Part of a small language model's weights: vocabulary 16384, learned positions.
MLP neurons of a small language model. Each row is named by its layer, matrix (up: input weights; down: output weights) and neuron, and shows model dimensions 288-479. Each number is 500 + 25 x the weight over its row's rms, rounded and kept within 0 to 999. Numbers have three digits each.
After each neuron's rows, "fires on" lists the tokens most often at its 100 highest values on Wikipedia text that the model never trained on.

L8.up671:494470481532461485517475499472482518528505517455567479473482508527499501545468504482470464494511461465489507470474506463514519544478503483507456478491491525517490485522459496476493477518496461506480523512506531545560438522500524468487524477541480509459467499501516479494483521480511470528478503541480525495561483517491461450482502459531536509495499529453545458516491448492486497491540537492473521521481578488507495495483490487523555486482522467515528511503520483538475508514484502494506515510521532477509477476486510497483476461516524534516469506495505459489506551504512521474
L8.down671:542483477523474498484537470490523495497492519479491462494506522564453449535548510529463468506513452500472533499479469488507468496542525484520478497501504467481530510541547512489504497512485505482526500513496488492535480525551503544527479482455517491494533471479476491495471521517495467508539472530516479482487464508498467491491470491484508549484508503493476483475482461492532493469480507507496472495495523483494519482528511518511527475468509513511504518443497464521512525523533500497506487474571497472506510492523477531492485545481477523472492487535495496526491510522478474441
fires on: " s", "===", "-", "i-"

L8.up474:534491476474495527513551486487485447468539514548487488482483501458527494515496483503472461503490484487509543509488486476497449501516499497462509518512501545499471527496440481509496501522477507490469500489498479482491518451524543466514469535491468507495466517504556520430507474469444485484492484497496510472526487526516502525536518521497462474485510469508501501515490533452495515477506569463488493529515518516492529506497514472458491503514497527488539461466487484509496493503489513460461489495500496504507476512481522514476466530497486478520507539476431498492502496477525456542
L8.down474:511506531467535519516477496502472494491529535550495480557496487511494493513496503504500464502527457496503458540561501471501503508520525474496464500504466529491519476460495519468497481480555530485532494509526499497519529495513539547493460517479461509475508517519531535459473489546493518525455501490490511482525513542474519525513512512528527469478504457500525465492523476496522510530521492481502504513478463483511522490501510467486502474497500428477488493456502541519492473455525473518511528516522505490535496462472459529531467520452518507543535512478464501494504490546529471518
fires on: " Y", " cl", "Y", " J", "J", " X"

L8.up2256:484482519534545473522511498522473532512464520499493526453544558449550461513476539489502537479527490490476538488459534508563501532474482501475520513496493503493507522491478461515471500466486491481460555517491513488517467499536521502481462535488498508470473515472540495542470490520503483524527554508476486480527482519519483497472557540498466514503521516499515461500513488495489538479509520489492565505503475505534469507510490486512539460501495484505523506486518515520480494516500530543483477489497518519442498478486496510465494499536504489493514518504512517481476488512519529472
L8.down2256:528493492529487487539512497522535550488457506494489494480536496500493520480473516513491464523496481465495554511491503503557501465542499495485550519525490494536460492524497544492487503524510486464518530521471482486494513549509507499490495531528543505494507439440501488529525500511470501455486449450540484452476520560484494528475485548510494498512514523520529497536499487443486526513516516521534497503466540521465470519499498512517512506492482476477493501509523508478474492497532498479495497559448518451515491459491532513533478467531508512491526473423527471532487527516489519513
fires on: "\n", " \"K", " k", "K"

L8.up2228:543504512477511528496486516463460454463511488486507454444496563466509525536502485510466495514454522481467538495505531548518508481542510482479494500546488558541518474475449514522495518533526516525468520515500501478500512505450497498476496508520505450450482485464505473526522456550528487463521484481466555530501486466498466498507538489478557530452518517479504529482490473482494524480500469480488503493493513498536518460524497526518486502482507498537507491472446491522468508496515490462466514488465482502513519477493476509453465512507512507527495475497524531543522555508554491482
L8.down2228:456549514492485525521501498481480480526477490493483453497524497486472539511500488516483492484502422488462510481524469499490524487526507457523477483484518463525469512510518463503542510502524505474508465529473489490505490507520520480543492514467508550513473523532467490477485510465529448494495550534496461471489480462471498470475511498489485545483508515507473489507512494481482530530518504547512485504461483490553486492442481470472496563508488515495522531485529483494520548506479506488524478519544505496473518496448456486535500509465520475460526542488471535515503485530488514497
fires on: " b", " s", " c", " g", " all", " l"

L8.up1765:482521480497543483475480496526496469454520487525533482437513495526484499520497497526497473467507522468509500469533466518446506497478484460507478534539515515533477454481508535512518504477511525527467532481480490501536457528510491471521460519511504494495498481502465518469514507503495448493510502453492502478503459489504451506488518501455520495537459472506502480459549508519529479529513529495437511507516497488465479494486481504522484472491503506546474500488535455514500457483470490500501522542568518495516517497468479466514564500451521532523531493524502511539483538500557517511
L8.down1765:534495503480515540519540509518514514511498530497497495465507503519479455512518475449473502525448520482565526532492492478491458481471472505501469523505537499522534506530524500515467488520489519510507458509535490488517474488506475482477468504505467501543538545513515540460485472498503504512482478518477499494540508490481484497454491487510488514460491514521490466528501516496449514532512508478512484459472505492532512474502506548491506554468452484522506485555528540494522501517504543551505496486525521494495475498476502555514466468483458549435533498526521504452501471531513506515
fires on: " and", "j", " &"

L8.up2003:501499522501555458530489490508501515460466486478520499490508491544465488530458523507481542546511484492499468483543517472495511497504511526515458459469535541487479518531478537482518447509520499518535498486470496474495519462497478496489485558513463516519505521504527444464491508524467527518489508465489450520542503525539480499533546500481469529500508555458541501521540487489507505517480517507488494491480497476496484501497443529476491487500544486503450502521508469507477486533461482517529494510475481497484490526483514487536456511500497523505544439498546498437517455482521543480
L8.down2003:529452536538495535514502495485513492527468517501513485483485513497523475450471486479532524540501532464491517527503483521475511499482485492508514505497494502501497481483477532565494524512531506487504496473497505512463511498569487497507508489529508520455543491500475469516509502488516492474472493462474497518497508509471495481498468520533508463539502477473474565495479493505501525490491502542533529522501466446506494487544480470506500551523464501491499499495490481490463495498502490529474507553501491493484494429502501487561481521520514502493482509500492510468496505503460437565
fires on: " |", "D", "G", "I", "U", " what"

L8.up3578:462510501518495535494512445508518517533500488493499499502462544478521490524482519509482551509546508488517515491532501491471508475505538484493525504520524516488483479482508528505524527503480504495515508495507501523454463531560493488510501502527523490516483447486520458536488521514513512499513488481487485507496466522458473516507482563472491473513491495510493505442516507513514495507501509483501483515469504498464477511488492520487482467506488500446488478522497479511498512524504482493486529466524510489504552522471478509540463528517489462514461514481528509485501472476520463514
L8.down3578:482479512500487512501450473517522542512529493533487435483476494460506502498478470488479493489525507518484482526506504517472503517494519485502530496523487456500488489496510516489511485474516466500536513534511497509492508492462433444519542539491478517485507503464523498517480485480488469500489511530484513507462452493510480481515507458502509523525513517467487495470545513544494537453523445485547526496500525508503498518500493505533498475489496494441489522504503515516500561474484470500473515485573531491505514497495517503525506518503488470483518485514496517533504472522534484549
fires on: "en", "ed", " ent", " ex", "ten", "n"

L8.up3119:496460517506519495513527497467481488485462512488490489486509488498491556535455465524514434505509522503503499503525508455515515503470491460454489549497522480519474463483480452475495499516451472469503457494512520489487499502495505463482547507527549513490447498494488547516521513513534443451498530526478504483530479494503492498485491542478544564450450479501516477485517498489516472480509507518490540486527579535537512512525464519491555506488549503515518495523528477546534529455485503509498515469510537490497478489495501480452480497513516528544483486505540480493471551484456516547
L8.down3119:507459496517496486537513502526491455488504523458534482517496498517497538497507507508519466511477486493501513530492488468505503498529508475451508526480495491510565490502454489457454508466479544459506505500526502512514529503513507487515554475538486501497506482480533476530517489490507502464471468509494475498500458487528465501466493466515527506487530508478490546516506499512487482493512480560464452501484560508499516575499542504512498501482507509495506526503490512453546515519512503519521496512515513501493476494523519520447443532489494516517504496452490492518500481504477450471
fires on: "-", "==", " \"", " s", "s=="

L8.up534:455517504509490520486491495493484526547510531532491529488553474536510487523476551532526529512514528498552472484525445509480514544475515542464482499485481534514455485520474524492537444543514502508501491472492499488516543443492537489456484529541494497510504508498560556517513505485511466493495487520504453474495474514514508487464478494502480551460556524560469499494505508458557513489496513507517531514464541505478491478486547520519499532537521535510529471491528497512512501443501516477472501511520519542552462559476493470495515481486483455510474459514496523509501488506525496483
L8.down534:487462481494475500506457471512510483520527491472503527531521451529519495506510504523499519504508522532521500516495475465445518463505516481479515500503509498498508483486465526479496496512517520526529493512439527480507513493506498531510470534543489484449502477493523600484497490497471500493540514510473538490462515482501494505467535496495468516498528524515506538543494519462548539519547470455516534510483506507505498505485474479502531484496503518543515494475524464498482485495551498471510482505520515524531479517456506496497493471508500473522468525490520494524470443470474465485
fires on: " Y", "H", " not", "Y", " is", "h"

L8.up3750:511508556495488515478458523500455462496507518468516558525463498506487469522485503510517494459455450489488487489494475537517536485508499486502541480504474491478486505495510471486511471528480502475481493478487528526538492475465516453486476529494512514518505553501518501478509512546500453497485501511541538511536511507478494494509513518442504517475480535495479495502474471497518455493470509534493488479487484546514485536533432478507523511508526488539501498484493495481492507494485494518494460435452531545465478499504520531506500498494523485500459487502512496509506490467517477523
L8.down3750:522482532497494513502483518499496518526502477467530494483476550503503511524481509541489474510490514526503459491433500505526512464510489458494526498519505478502510496492496467512445502519496499483526476507501504498533453472496462499481546538495519527522468514477478546534519492504511470470534504478523502489484481530480464448496502469472491510528483478454466470506522499519511526481511482522489501474467537545485499551487479522519463521486471527504497507513492490493489531494496495474503456470502499484463488537508497474491506468525463509527469525517524489470526437539506463495
fires on: "-"

L8.up2234:550458509545512514510546487502496478457488496509509485499476500489492512521510507435471465517461529534477518479504468522527535478527509512475473523495441563507501448531449524514527505524480485526487475441509474457481511514562505484482488543543520508538537496494513502481506462497481490450528477451476503537483492483523496536535510460520480521494477501459493455477474499481494516477516509484457514500519514510463511490548487479502496468470500470481494485523513503476507521530528456530493499497512518527517467484512523521514475531479545498484513528483494532476472492513485496468
L8.down2234:510478504491461494515521467528476496504531509508460491500509552465464535496534492511472509504520473457415499522475483506571538500535544511465472501511501518487483472506501483492485523515527489479485530512556523455479489518517500485537542493515524485499498494539527545503489487462518491475471468511491501524534497500489500429480483511481475474496518493496492479428544492491508516439490503493543483511508521483489490534510499488502501509492457493518524511518482497535529481505556482475527492469492541466540462484452465497514492525448503498521581480533489544487535481477464506533
fires on: " -", " –", " &"

L8.up1244:530507502488523505490498516518503494493576506514485523498500507492492483493531488519498429477523564492483542494484488502494470512504496528499502496503497501480548527515538484516449482543501480455487496501538504510507525493498537547480475497538475527487501488490463484586501486488509467512459513496477484511473468518533502479504483446514493498523551507490473514509510480527490499490505489521479480472473502490492497516497515516490530488490495532534494480534485513505476454536532496479469474550523521468470503485502541504541427515490488538494485497487519514524512504503524495533
L8.down1244:502491486498519474519489505495511470495508478532500495503522535438529529495512501500529546523482492508483507509509500521516529514515517496474483516502475525515481514533512514541452510466505508502514523519513493485484510517516472514514508529519520486508503434509488447486481504466464481480474492494474493447499522490480531521517530483465484543457502518494500541460486516499490534489528488528547506499549490483485466523488506515485495456464451496488515469528489478500505470540469538501516476499534461455515544533495519483488510534518455486507528511474497485508500469464497525502
fires on: " |", "al", "ic", "l"

L8.up2037:452518478470495519444498504517474494525500518529490530528461472473470498513524475497512511564507529531484483467493492493462510487483505471523501505497480520538516479514491528518476526559525481514493463497515501508502503495491470529452498498491451557492522495499518492538461504550487497503471517484505533491497516506515492491530456495525503492504493509532458505495489473532535482499503505478488450565476512490475497479534501527501501520489502465490490497517463478499520528490539509526533480513537478498507467472459482503484521510502491492487516483493516526505485543489486508491
L8.down2037:510497550475543512502484498508515498491489490493492494428460523496480525495501525472482524527525509477510517472507492531521523509477479531493536515489473490474494480494506512511482453525553491521476481499480512480522501524514491520496450504514485507524531483517446499490520496486545501513563523451480527520541514530521512494471521482499487468487464498519512478535515497534468506485430475511443502498544523477472501529516517519501479538485498496490509491503509472496460539520503506508483525481474485498478487516499476519484429505487518527511498507523520477451521441472505513468
fires on: " |", " of", "e", "n"

L8.up1391:520494523504423529516540524498442502450480503504521494501453510491507464536512496493477504506528528522521480490505543498510509534528497507513474507545492469458499494498507531488531453512471499458490501496474548507497503503495529487473489487479476470506502512492520479504501506500487476497470515486514517494476528561492455506492501532493536544486515463497460460468487510465507514502472458537502445508476472501481522494548498528529546476407540500500513469536492461519510498466506491481480471550523469521512490486470503491509520467484508523496521501508447476508482467510486526500
L8.down1391:482536520505523462494454510484512521490507499531511525512515471489524459491492461468512492527497458524466537523458541473507542501482513487492500508508495511487506485493536529511529537505496539486481513500523520523527489536475460475498479522506474489504427488518533498479507506530499492488490499517500502490435533518475511515535535541471510436495526488533480539494500508519545477496518512483491507518500493499484462496532527478502503490507510521509524513518485486480560460493481505523449456483499555488527515524528506534494428489522545486504490454481472497483458506524542478479
fires on: " as", " was", " the", " (", " a", " an"

L8.up134:455548492458521478441497524506497512492508481467455530486462477524519502471501515430511482538495517517511473486562446513515483469496510501510507490535492501540514509517486513494522507506548499504482486533498521488513529546492489506502546503502539489479473509484525510501516515483512487483481523489496508535543506486473466472475497450471480475502517490488482508513464528496534515513514471495525569474510536472481482488547523497526478478524531471509496508476506504509525485518518503480487575506492528494482474471505489522494469500527468508462505528498465551472498481494524561466
L8.down134:492476501470492531501473486495484476497488531485452480479496553533499503556480509505445508478517501469514496525494512480472499481465504492500507499521533511505493478488524476505493533506461500508549522499453521478502481517512471523484491478504490505561496507492444472505495546492490483514529531502500464523507487452522463496540538490508498492510502510521524532513530542498519520514481530489531512523564480502511497532503507512480520492487436535491528546509516480544515544483478513525490493514527511520498491540479533489486462472495524498508467492522513483518528502451507493501
fires on: " P", " p", " B"

L8.up2679:501471495465472512555463528470502524527497505494484492498476531545488485469495528523504477501497479477456470495508497459510493493516518480521482502509512504496514510486474504507474521505467489488511529487511484458524506464536520500475502521492492492546459487530507500537488481530491499493489502528475499483538515477460464457504502441539483528488523490494554506482451506510505479496504530495457510484489508532509495498549485489529541520483531463484492474498487529524486475519503527455496521509484516477461493473485521476535504505484539476488524473513520516528523542503507477442
L8.down2679:479509501500515488454507482454535492489494512513525511560495501492486492521503474483514487442515448517461467471501466517511555473527533488511498506492555485469523491483514479541483473527557499546533501470518532452552504477498484496501475557511466479506519453508508464487470484512503507515516472546521500482493516492492487483476462565475512492505554472491473559506484504516499468538518504468522521475478473486488501483496502535467525480460507495483469452500490505522491503527481493510511480530497504491475553519525518504482526523498530499498513477522485475523475529503517494495
fires on: " a", " the", " as", " main"

L8.up2213:483491471519486505484521505521460489483509510486510494511470491510505483537516506483477493488529490472503541530501534482515481481483495524492507468512572499503518480483511523499502493500512507497489502530493475506501536515539492491535478477536494511483513512463494523496506503513457494477519581488508512508484477543464523491478524517482529488517475537444496513466470485518462494495492479531480562517469518465473477505512505495482494524493470457462517470525510500500504520497498491496526529509480514476543530499564554490487526573513497489463505511508514501491535466508507485482
L8.down2213:544550504499488502490518534545463525488492519458526486527540459485533511520505515509464509493487513450516515475507512477553496505500442467525530441480512521459492469498547522500456498447496459502493479506436509488536506487500456540547491495527479498515514446470488487517478531488477525521495503526515515487488503505493555477478515529523521531509489528434509527526550459546481487507494493520495529515443463486512482517545456490495501514485557508493486462516541485464505486559498521532497489508488517488468509491517557461506530542517490517509498477442486469522500509502529525527
fires on: " K", "K", " k", " \"K"

L8.up372:493492506479462464479498516493527509514524483541503456458487482516503478521538505529479502487509479510468516511506506519499491484489527484486461509505531518482476536505435489555516531556505470494542505500504494465526457491491474496481490476458507488454521536492507463462534530519500515519523505483505558538529506524514563499484487497503538514465485531498511527505536495493517515497465530443456455467471485525540544500512519468446514478475518525540547486511487494510508525468514484490507471517498498529518504487486512463469513495482489495498508509503507488524514524511490496542
L8.down372:446525491525429456498475476509513488452527475528529475475475496492498537536520531515496513506482487514501475441466498523503524489537499498527531475534498518542494464540510532473452469505517489491464476465502552477516522510500499514488479533532477529517494492477550495517496479522541463520478469495529527480535479469513484528523494476495494487514455509440467515533461514510469523526503503493511442488523541484524482489501502485531513507501497518469535520482469495489507475498511510510489494522493469488494507488501509483502560482463471508509475510518536509496488477539459518440
fires on: " as", " to", " As", " for", "-", " a"

L8.up1896:469499518520516506465535499496501485501455517468556472464515524466487557544522458518512517464438532482481537439511496467498516507511511497510512476489500537513549494467513487503524515553521501501516508491543495512512481498477482506503469481522461497529521470499487498485525526519495506477516503479520508546539488541465490474504533503454536511498498468470539473540496526492523482508471520491456476512481497508468483480549476473503522505492539468492514541525456497463500511447516544541472505477489482504531485524487538507550463499501504489516487526507478514494493484496497463466
L8.down1896:519503510451528503501540522510504526479500553489520454478484493532513506477561492475499483491474488453488479503465489489527506498545486493448527511505471525512503489524518511481510457485535549514486496456506528469527475525486480530490490525542513495493511481483510508485487478531485506453474501524461533507466484522455518489485523483573522523490525469544547525482474442535516500494517500507474487470511543529526506512491507485503479462445512505500531526491509507467480516489504472530522513459470489468523475511496494503517497521490540511522470525450481517506536480493563496459
fires on: "-", " -", "\n"

L8.up3891:482464529495531515456511512468470524518463484504501481529478483464459488481528524482529581548479500545510480484445472476497502465542521478499530459492517504491491571481498516483488520560516539500478430530476533451541538521514498483489503437488502455527486502496479513518507544472529530436512511515492532490443518492484455483503486503517477455492505514511482477503493479517480494519493483493507491491522552499531497508535509518483517516476487486484500476480492523492486497515508526537489473513512488478534508500473516492525520515527514526470517502454484482433505514520531546532
L8.down3891:487531498468508508530482541533466542492499522478507507538472495521505523527511512464476519477515514457511487555475535494480536552454527529510459520523487474515448492539547528531519501498492523502514494510501424507457500482531493486500504493485480490471465516532486526521475496530481507534494530459486520516538540488501495488514526475513496537490504532486505489541529510483506516449515497462466462476516447482490490467475504492483469521508511501507461514504502461505538501518469494489480533496496503501524494515476493502499509463499472516517496516506482543500504478481484467501
fires on: " |", " of", "\n"

L8.up648:478487515517509547504479520517500482537491518519499524474457492484527523463520529472477493544529516513443492498490536504498450512546491498518491517540507462542523473484452509528508521497476526486533481531543508492485532509556499466499496470509472491523534468512482491516482518523469517485477527494486513494482474441457506492516506516486439505517522497487492534531520502494516498471542507521503471549517501522519474529542535485493525493513509497500516452521482491493515522452527504504496564493523515499483502508469456505510476523530505492480467487507526487446526492486491549504
L8.down648:437493485535503489464467527478478445500543520474481498506506492536473508536484481511536484490537479464457482514482522489482554552447502512484490494518519509497492531528505484489506490472498473534506518454503464509491517501458509528474509509535524493520456522504478478494482465499493497478503493486528469478496502531519531527457513514468498498499512498488527483440526518501471503466507520549493484484514483516509477508493485474506525503527517489494504540506492520547532488485501534520470468550457517473515515516479519494499538503492516507498529477499501478537483497474482483462
fires on: " B", " of", " D", " P", " M", ":"

L8.up3231:466518515469504577492518526507521486493474524511498503515517525498508485529482498529516537524541480432478497484488479507500459506457500525458529502496467510528511461523490518488489482538518526481540538500478495516522511464511525532527469507491515493506493508503478514501481504453508516457502453572492481512543507421470497497467447515495494525489503517532527522438466526575494491486519554502509501524491535512483483555491457534572483469483486505467529503484504532528498502453533445492497478509494478501445507534484533531490441510453530478531520461478472477477536484472525525482
L8.down3231:487507525507465513531548509503520459499480503554491508504490498454456494491500498527534533503520518487497498483514518524473488476509465468506514493487512519521525502451500463547458569546519503500516498487493503482511517500516509539488497500542498508512505500477464482488451512511508499500492499516485538473544507469524511512530470531519534476443424521474471548462464513477514505509483505464510502525514507483499484500526456503510502510513457510460477466495525514487444465496508511518496498486489517460522483534498503505543505531506460476516487483492493501505490466482497492540
fires on: " |", " ", " −"

L8.up2582:524455501535487479520490486525444508458507515500527485462526480493509542498506502520491453475501486469464521504462492447483506511473509450504451524464460499487497560432493505514493496521530505532478467503464512517530510484539492444497447497493515517497498543495471469514481486493482497475542509482465507484501531488526511483513518514469483480526505538472541497513472464496487527510452528472484535558493478497504479522485470523452501483514513484468511492514517481515527533529532519442481500474477479543502545545559496515529490533514488523471513461504471521446509506523494509499
L8.down2582:486502546473441530506532493497517550502508493484440540521488457441488512534498517498494476473485501469451532508522497494489483508522501432518479515487529494480472482462510511512495529493487508534485475519507541459501492480508536495461464545507488488429528496509490518478446531507503508512493492514538496488485453541479523514493517532484533494486480523532535543469501484474533470477511496542497495525471453473521510493506495477500519485544508495472523519505532527510455458489501475513468524496497453511494499524525516489498546497464480503465505486510486499497511494483502464545
fires on: "j", " (J", " J", "J", "G"

L8.up3695:476497484494539511490490454506515538474514488472500466515509497492518503496504509479465518503501526498472520481512522490530519488513543524510432510508485483474495523537543529527499484515482501507482510559529492513460449478477523516522532489505438442466554522517500519493473498509484478504501493466532523514493512456488525525516504490453514489538475477490499520519504556481490464484508486508513508430508493455473482505491418533522552524510500522509504492509539457505528516464510501520496472480532530493483507463511520518490506506462466555505498529468479515515458540551438515489
L8.down3695:506487492481442490518540529450471501482505469507525501520541493482531505515485477526493492497515464471482538482489496472489525477515495491508522517507544500507474467484514491495505475528519479515488490502472511525495511505477488517472473535520530525521511542486522512554466512499542558448501468513549507488472521480528507484497479552511472508479455479491490500480533501518493498506514458510532488539496508500472524540511517477501476478478473536495495504471503508530511532503510513454488502472477535546501477540514495489489518508464528465512466507472510529525509521494450485510
fires on: " under", " by", " from", " of", " with", " featuring"

L8.up1817:490470474463532483543532492462529491486515507495507483493469485495470519502482484529515508515517498477509526535486531469539497513465509485517477499503524463492474479464511503504563512456516526503461471494488517476486481503533463505451475525482478526479516468545489501467468498555472542503456496511517511528472525488506487528530465515559504564485457528477516511488482464451512496490516487472503496482501500485503525542519494503506521468487479495526514500476470541488513504531509535533502499549491505499533487551496491478484495561479543555504479482463521521489489484573529472471
L8.down1817:519541521470525502505512476508494468499528494505559481487545527486524506501496511484504460502530516505471470484520478461496438503519491495492508514540487496531482523526489544500493514506508494489474480500467496462559514491533536472459436463491496559495533486483482455483551454494511495499521503492522468541472467505468483512499494544497488486515465483500487480519508487496479431505520474455512517489510501457490469502490472539457470464551479533462542526516530495525508499519530503464509487493475499484531518495492538491490529489515485499522508516456479477495520512497486457499
fires on: " the", ",", " was", "),", " =", "a,"

L8.up2692:525469525511494490490473437499528507473470472551517520516516482509508510547487527511519493509501472517496493514523536489447513463494476490538536463483487526497485458501463496470485516491496513479486477500511533461536521520521526566474540487562447496540478526525519487488549431500519459491499500522537526509499516509504524540514561482475484495540499509474495485496490504512437543544527487521498489466479512498520544508476523465505527499524513479480527480485502532445503491502501473446493470493532506479450495512471531478491518542521515544529481513519495495507499485490505492526
L8.down2692:480522462453465544530486536518498507481487472472459475502491470514560443490488479516506493495519487531490534505526476483511546519491500518494471534462516488512536579532483509515438518549507523455505537494508516465483501446491478477546465510538482526535502524494519476530499541502485524513540521507461481520503459494510488506482483497502477546448478491512512476467499490528476490531497519537511476484491488549513486481506489502474493485488474523518485487479489511524519532489520530449491551491506480494486504496547435501485505488451479529501469521452508512470513520510501501497
fires on: " by", " first", " second"

L8.up858:528492547477500538550501505508512505499475521475498532473529479433518464504470495530494470520508500541495503538511520521462523524512499542552477518534524530447506497496473482496564516495462525471532504497493485514523451514509530496494544504497512555489518518500490485508509481515439543487480556484475506487502513537474515506509504536493503487499527509467468480525522491476508481508493489478535437507501516536492491520484519497480498504513471488488539509487494500504497521508536510512498478485501509513472506471494479525490479515489483520501510556511528555509482540484502479483
L8.down858:503503536503461515489511498481482503496506505505492499528501503489495506521528483507500487498525502481489498482528476490504504483532486523524485538492482452478507504488511525471503471510483513457521533544471472498492488488575465507497525456483514489515504468480488553508498506429525504500549513493512483480521476482511510481505519493458451506482488465486508543500529502527469486457477547488492528499451508497552521496502479499548452538484488522509496515529514460487509493468501514515489486499518507478513528524512478476506525531496498499495534485422525517532493500554516493490
fires on: " to", " by", " with", " against", " the"

L8.up2884:487510490492502509519477483508501507462496519510497508504494478534499572477486512520577524492530520507478473497442479486500482515485496537514487480474532486457459493478477503506497476517489531481493531494503538501455516460484531511476510498487487499503496510436541491529524501497518502472510527464509521464499542531506526489525474531539516512521523508550570516503491496551523515516528487479514518496462480504526516459465519524499516490536517524483485469495518450520476476501507539471521430458486483503530488508495540534500478532482490438486555535514516510467483501532500505525
L8.down2884:525515469487506506518495490474460490524462533481471575505515501477525435507554500558485529530506481530491537506517546483482544513482503496513486525523483479513481492489484516475543517523481505485483516487487488483464492512494506479514504504518501491467472451510494571520528485490524446544503484502464531496484504480522491507449510491461474470542496514507454487532507505498499494507527524533466491504476486501476474558483486489505542458554452503508520502520470496471532503480547501519486483517490483473492487520514472501502500521477473474496477515476490496461504496476510502489
fires on: " |", " An", " age", " an"

L8.up3314:460497504482503533491495494535468429440461451453509498553508518510549517525535500502494465474498514532436493516557481494437545511503466487487511502481526493492539516510520500483507519456483511537525541483511458465490534497466504524519524535504496535477525525507521497520509509504499518460483500543491465549508556504497506486536488472491495476471510493497502503492457455519458466493462517506464503485482490539533516504481488500512484529480526463510493500507539517504510538461466443514481490526505523499482507521491459528485497528439497499506521454511484501515521480511513469519
L8.down3314:544495505465499468544482503469537520494523484466504522504504501482499465512494540507514492413475463546540543489501445490486538482485543490525529537493475449492478489453509484529478502486496516494506515505474522511480500475452476502481499502491485534500521507524503487498508479489515501538517490477498493497519543483546516491526506506483479503501510530484476505535515487516559457517463504545487485500489471500484462523520502517477531483504487483516511486476474469516529500476519500490490505476470489525487497525506529469486495460536513476455502507506523489471521458502504516496
fires on: " of", " |", " all", "ing", " a"

L8.up3212:475513488518517496513502516503476490520498471526531489461492523521505521521513488508495475454509498494469469513469482492492481495520530535511491485462490508464498495539525508480479522438507491495470463494483535487477483486498501468501508516492513473505513470483474502497537489589516477499516458504475532552553514549500515506520487441513462511485521481513481521483460510502465460528525462502492508502533551486513495475484483532449509493554447444520499491537477515518499492485497508479515500502455516507528476576486471470521480480525482525491521479497487516502467519541444502476
L8.down3212:535515535474532533529493525527471497511476512545462482492492522509499527518491503491491477509473539525515545487497523488465566504515470470533474500543515469482477466468522493465479565488500502522501497542489485465490472542566522549505477482508487551501531505497515510482495510528483504488523515469499459523514495501502512496493546472490466477522471494522448507475485464457443529555518542525514522500526485457523479513476489517504483478464510515521518504505460526460547507489489500534464449497497461492505508489496504501485466493486499496483497491469488560528506474535460524484
fires on: " G", " g", " home"

L8.up2127:462499460487516509508505487531472476497484535488481501490513513459513449476465533505505496508519500500559478509478529493462517531539474499542467503448493525459545532503458497481524510538535479560497508517533512460486514490516523531503500476526494516533477474491490501500517468469515527493474547503464505504495505533463470488507451528535499499525527481506505528482483526516539494480514517504488499537523534525515521481484492472520533510490532471527497522479532502453498502542478513511532520491490488527514511490478516447448453490434480473493434495458451475509529489462523485469
L8.down2127:505487485526469562475515502520508473453542517495492502499507501550474482500474515506479499501494469503525479509488516478455490502506487483530503467539510494440544523468486477482457489502480516509509457498458468484533535508503510498537537479529545507548508481502528512519475465506484516494535497502467487517501492476447516465498514474534522508536505503495513537507505527476523498509505525482525536514515491471484496499551494485553532511466469512522535530469522499490494504497500541507500467512455472478552474477528495432493494501504456526506479542514470480509500504511543509479
fires on: " 0", " X", " decision", " 1"

L8.up3689:482467497516507511456447502489513474463508479511519481526515539469466448498532471493492462512485521471479487500465485463454491533506514511515512515514450457475497475515492489473521534498492508506476492495509442499487463487483502544495525504516474487517505490540464509543501524505502491514530525447523507503482525504529527425470545513549445495516538489544525485484469490517486519527488487519511511526507527485524500518435536522506506471520500521542511505472475515472495518447500534472457483463515486511485463552513483470500516471448544522461477472517520485512477471481536478505
L8.down3689:490486518469457522499483487540492517446483482551478518475543512529515493526515500522534499509524454444487502510533517540503508488523485500493529507501520526496571500475465501513523538540548479517518496522475482488486465491485485488467498514554511476504500536510556507475496467501529475486483496552468534445517531481494499543529496481471498435494506489499474484499488514471457518550500515528469521482487468487470491463506502467479469528501494482501576513504518496491512461521476487505515531487509501477519488496499494518498470495485508538489512495534482542484493541476511460480
fires on: " and", ";", " which"